python train.py --num_attention_heads=7 --hidden_act="swiglu" --rope_theta=22400.0 --attn_scale=0.125 --bias="none" --init_std_up=0.0277 --learning_rate=0.0015 --beta1=0.93 --lr_head=0.00425 --warmup_steps=200 --schedule="wsd" --decay_shape="pow" --max_seq_len=2048 --dataset="wikipedia_en"
MLP neurons of a small language model. Each row is named by its layer, matrix (gate and up: input weights) and neuron, and shows model dimensions 48-143. Each number is 500 + 25 x the weight over its row's rms, rounded and kept within 0 to 999. Numbers have three digits each. A neuron's up and down rows have the sign that makes its largest values positive.
A block is one neuron, or neurons of one layer that tend to fire together. After each block is what it responds to, as a language model described it from the Wikipedia text at the highest values.

L7.gate587:542458531537486518511547505510520516502493495454509493538545476474509504454483545509530512476513524562507511507486439505531526467481507459467499444466478490477469507501516523514488469501485520560492507506495497479516510464494487481485478483489517454505491510529501539533530487533537502439
L7.up587:490477463507519492515546512523507492491460484509562516482483484508513504496473542490505459487533495537499520526534492509534522459513510527499462502476502506492455505478526528499489465498487493473495434460490512415476465522513493467521478483485518518508545523455472478549490497491499488537
L7.gate608:504505508494470520519534516546455525481513485448510466553494459560519498482487532519495505513521522500488540498502443493495539500521494503495517480485506472504509486482467514490485530471510497515445505506526468484512506543504467514525542509493523475473501517548491541504508549508542469519
L7.up608:505494517472510522490485519504487503494506497462509498490528489538520513479495516527540439479497518506501551483502505474486538490509536500486535537483481512540526507472511479508559503506477449504488443512531535489502477504472444486537503481520522448507555559501473504509464518506493445511
Foreign proper-name pieces. Word pieces inside proper names and titles, mostly German, French or other foreign ones, such as Institut für, Bergstraße, Un re; also World in World Championship or Exhibition.

L7.gate920:520489511485508502484440516513503529491490454490539482521496515523500477499478491530511489457498486487494531452501450484534519498477470460457506505471480489516429516511457500533462569454505513496464481508509504492536472510553533466518545500528485509504492538438510503534495526517487511456
L7.up920:507512508549514463460488527526492467520451498497528504482528537535517501493498496520536534517495510496477505473480495494458520494481486493507540478439466504421509471453527512515485479479492535476535477497505482455512497505446500544507504536466484477490514489508499486511495490496499498471
L7.gate1161:480505469506482484498457489453534481480466533497535514513498472520476499524462541464487487477516431474498485513523492482498506499473522475480468415492453532464512496509478486504503479478475530459512479549476465471534483483485513492498507537473523471484481471498487482499468527497484506494
L7.up1161:493564515546515525480507529458517500501483468509498493500499539470508556486544463526521488518488438492495542487508516503538529500488525490507498482477508508488501521499534530498496477466482507491520473493500521506502519479528503526522470529486575481459508476543535507522482492473500509532
Critic's evaluative verb. Main verbs right after a critic, publication or body as subject, mostly in reviews: called, described, praised, rated, named; also scattered verb endings elsewhere.

L8.gate245:491503492500517462461458505544496523472496452512496506479501454497535470512485470445544514477506493490456501506508497461500481502495474528451532488474500516498531482509461459523434454481499543463524431472478534522516494489470506502515495488493504497486442490535542497523446480511520500506
L8.up245:490537507480517541515493533493486485461498513573489523513547527515548514523492507484451500486545496489533503497486517519487486492493508482486475507524537507495501515483457501458525467451492504489468525478481528481506512491499552506511541486504481501523489506507497510535516455494541537481
L8.gate459:453519495545471497493490515504488494498523482524499492495500511511551482496504478526492495521536450490484552479471510478486464501518495467427482477514456529476511462480493523477523465485516498474478491508504525480480461507565509474565469525514502473524471498487489486550491515505491494496
L8.up459:460537476529478456496471476524495491528474470465495502502529494496511478461507526498492487489542488464489519488504513489502530508485510461481496436496500515500491490464513527520462546522513521538525499490522495532559450497488491505504520481531499509476515506484517458494505482486506481514
L8.gate580:506526470530501533451487517507520559517521468465487545555433504502459488530505545471501508480501467501519473530498492493503503504496465474504525479509486476502463484501542503468501491481523527501498433537488477486499550483471484535491502545500503488512464529474518474515517458479517456479
L8.up580:513514472546483504497485455504502475535461513477463524538507495552519487465501548544508515477487484455445488505529499516481506484496520505489490483499480506520522481549524486479502522469482514451487521502517520538465506479470436513486523510475528501517478496473511465517481494483526503562
L8.gate594:509496498513534506520493488474518481517481474532515542527526560510524502541462458530510463451479507460524495506516495526517539513488491507486472483509516508474449525504488521489483513491476485445442462524506487484486513475503504514514499522529534534476526523521549516518504486523509490548
L8.up594:471510475517491460517492470515521455549522484534495509482521496497512534466493515506511517482535471500474531497481536475481494532498497502515456498478483496535505505515509477472509545492514465467487465504513499510493536474512481546522489492527492489472448536509566477517507515526502502507
L8.gate761:470497499524524482496486492485555517489463503505501506542523527527526507561477525488510504491516484488533491533491485511516519491493515468476498466454472478495490507449499481486495482528437532466513515480479527505520517492504508484450562510542529476524491544495536460541475518495505512509
L8.up761:493507487528513496492479496526514471511506506515512542560487516502488450505492472514506511521503488464473465488510476524478528470551506512517525460540508481522540496447498452514505496526496516479493489469471508518481496496492510535490482494482572497520461492490498509511499535540467522501
L8.gate920:493536509459502488480461482473482537530487501463534496521506504480526478441507520510514497532503510502559464445479520494508507504469467498483513508528507484464483447456513511467485483485459532521472476521489526525538492513528544449502504457508533491500495471492503444476464592477501476493
L8.up920:452488498519477481479525480542511482470536497496497501499449551495499495481482455497521482489530486491509551505516498479450515535535485483532531522516516500452466491509522495482495498540495491477548467507502509546424522527522479495522517532510502470513516499497474499472473522495495506485
L8.gate1146:504494528495512488494480478466496506490474506493446525519483449524515517514467465454546496484471498486513493496472520476495484489501473465467507475493509526488531472519522515501536504525510529463463523515511528540505520546464520543508491532509538506507480480541473479541528482514532478533
L8.up1146:500498499539483515491471546494528510499500505492484511449513539531463461503508538518513530470507470493508514508442462499505530479514482486499536452481501491467510529496474470536480481517495519469525448489472514506537525531517493490467469485489465514493456438522527550489529453533517523461
L8.gate1214:475482471548490475458480529493496530510513481495508496523529493485526459560504500464503478514496451463478509540526547482497545485499489466498509493476486514484554532520521488506513460504450505479479540485531509464492505489513519476485520459542510470547488458533522524543476495522516492481
L8.up1214:503479486560508495478504520471521478487506515513558503500533529513533494501507496506480474513461482423468547506542528466531501433488506479469463508463449502485490488482484499521514503494480476506499503513472445533499478508478492494530506533510515508493504512517525492517503489497552512468
Predicate verb after subject. Main verb right after a named subject, strongest for critics' judgment verbs in reception sections, e.g. named, called, found; also said, described, captured.

L8.gate46:468533507476496491530510459484454553487521507536511511478523526534547513497494530560490496521485494531530524502512513483508496514450487542491471475503501472502513474466494482520475537510476530456479528457515529516479505474539514475506468544520468507500494505491484492486497535486468539498
L8.up46:482463484519521522540483522550471513506492524520517490481501501514508521542507524536528532491469518518499452542528490494456520544496490515475469476519485496515472512531500505519509488514489473543496472497495555504477504532485520545500520517489530484466511503489496481468448478515500488544
L8.gate157:500508477478496523521538487524532523480505484471559531540529506494458516494544544518484510473534530490475505526524490493505523476526492477494473465496481514483515491459495511487512487512491504494509517505484564455508511508538472463564484507464512513511476511437496528503526462541510496516
L8.up157:502491490488458493520482474526504505486483472524543555462520518486494479490455500532517493492504523492488493514515463493469517487490515532462517535518532500499517504507487507544486510505555537484525478505479513531526513490441489518510505429490534468442489525496494511487497548475470480547
L8.gate196:474510493507481479416480499475522511462491503493476481528523513525463515519475529484550491532525540522477451481493497563470514478530473448483493527515490493489501541507487455518493517511501525527549509503493526536497499489513497542494483495490468510533485516535509478495499519450506478480
L8.up196:504551536479500494466512496443514453532521497484484496525513510486495461509510535527467473477514458520527490474527490450475465491498517500520509462502523475511489517500455526484469506471485468517488512461511497475474446495483466481467506488525521489500496461512533464521483496469481537520
L8.gate278:476498481508497478514467507447528472508491481479505511495514489496490475510497476507527458542526465509488484462486549514513498510503461480503467508530426475509521517468529528501520508479525503527536530520493488486497448461515538469525502493566509526509501492511485519474508514465520471519
L8.up278:465510506462516526481529476475457521445517480560492543507508494470510561525493522514483474486505521502502529438543548512482523481503452472520507529487484487509520480535510494461503477497477509480501523490488496525435470493513456493519498496516502540487483532557529526484492436499518526504
L8.gate575:508496509458491526501488473471526521526453478502511504515555472486521502499480496494513495528504517528534506503506474528509530518479522470450495480486466528512505539510527471503520507518503477512477480477506514492500517508534484496528511495483546494490490493502465482522541519547511497476
L8.up575:516506507485488536522505499504538474506521506464540530488500504491551538475476509479525488500458521474471522466544513503520548454521488508481503487489498529542501497466533463479519482512457503530517517503481516526502468472496448459542482486499501469506480521497532468514517542512507518498
L8.gate637:471520491462505471488513461503490474496520458541507500542516488478452487550475487520507433479444452512476475514495476523526491452473490495502511524497433505512525577501500532510555481502502519513501497490480524479479524456451449501538510502579484521495510479470536560502508478489515463517
L8.up637:447485497443489481512476532501518495479559466541481536508513532500519508520469526506458519497533494483450428469540507546512480520510471525508471480502450487515506511515495462521581504516463489507519517480531477479502525510519522517477526485501516517485526497471506567522478508464522443504
L8.gate733:476522505520491543507495519494540540483522434500499520492475485499480542533477480477512529520503551525497508501495498485541499485519471543470446485481485494505537500500515495531546492496476543525524488542495471478485543486491533461522522477510497467503519470517516504496465474547496477526
L8.up733:450529531529497469541541516481478489524560518512506534484455484509484508453451494547480448506508489466518483539527507560523539515529486471467444499493489498463521495503509467492498445487518496511511470528479487473485485549475511487494469519455530457492500493489468495520506513490455458496
L8.gate1203:493531492490522535474479521478465525485486518522492468530504504502556487509470479477488512480464467528534500510487503507537461463490504516477502515526479460492525501545481575516525508503497513566543524501487482487513512504497489505466539534545463483504439494505499536537475475506501526505
L8.up1203:483503499495491481461512479468448523493519493469482496552534483547500494467513483455488503478471460546513487513501509459505467529480517505472516487488499496505500464501482479519494504495532528546475485517483523504498540472507528523473503511511468497484439530500526512526474484492499519523
Mid-word foreign name fragments. Subword pieces deep inside non-English proper names, often accented or special letters, such as Bergstra-ß-e, Fenerbah-ç-e, Dzerzh-ins-kiy, Herná-nd-ez.

L3.gate516:550480488496484549534502538490514472508490447487531491533517492484497516465502501535513553537522458548553488520472441460502468520495490493490510498528498528506488496518476441509518550467445515514492524505505490537484487520490505505540487518547515443461524492544521483476481519517471496486
L3.up516:529481474474495517462481454482517480531507543500523495469520517514518539473443508518528563471525476510496480468485465500521461479520508491546472471497489496496452570466493499471463492488497496524510541472501522500491521502523514495556523523511520469480463506452515493543526541493489452528
L3.gate926:480497538502517553509532472493525490542501524487452495504510461515515519456529504536464501491535463483464519483497478493520511488546500475497494475531513499454490482482526519493469462492480498530503464528494509481533513507523490545497518529483532489491526524526502474496514516528497519507
L3.up926:491500517553472507501505536511521475506482497497508518509479547567483518531530517530477504474493477503523464483576500489479530467486516493454524466506519529497499516508495522504504509483491557503552516495488492476496520481507470498525522539496516513511506527499493510547479524488475472460
L3.gate938:541498501508488524534490514555462508492491514523459503510510534520526493502484465512495527517449471451453495505533498567529506496505526460504464504461543458528489528508478502500486538480519495552482443494484487492536503479507484536505474510481491528524455460469484485525541474533524458520
L3.up938:445490525521480527505425522534488487482526538521508510460495495462482508481488555495478476465496489522500493525516511504503520527475532466518461440481519525548458477514514521517488548531530525510503489475533493490502528494501480531509490523507511507477509489488519461535483543492561471537
L3.gate1010:502433483494508509524504511497512539510516522507486474486506511515489520464522480511495470488512490486522509529506500475501476503501524469505478500445517493510549518493507483484464551499476551476486481507488514525514546534510550473566511492493509496505526523483500452469512555493464527486
L3.up1010:485465530501511508501503518467536508507499536453463534532478477461476531493535530475558521499482504511482535491476540438532529516504503518464529472467482519529449491478479486511509477494484476491506505504471484554496556535551475493502505497550485510513517518476530439478440518578493524459
Mid-name word continuations. Word pieces inside proper names after the first fragment, often after Le/L: Bergstraße, Leipzig, Lippe, Phoenix; also next words in fixed names (Stock Exchange).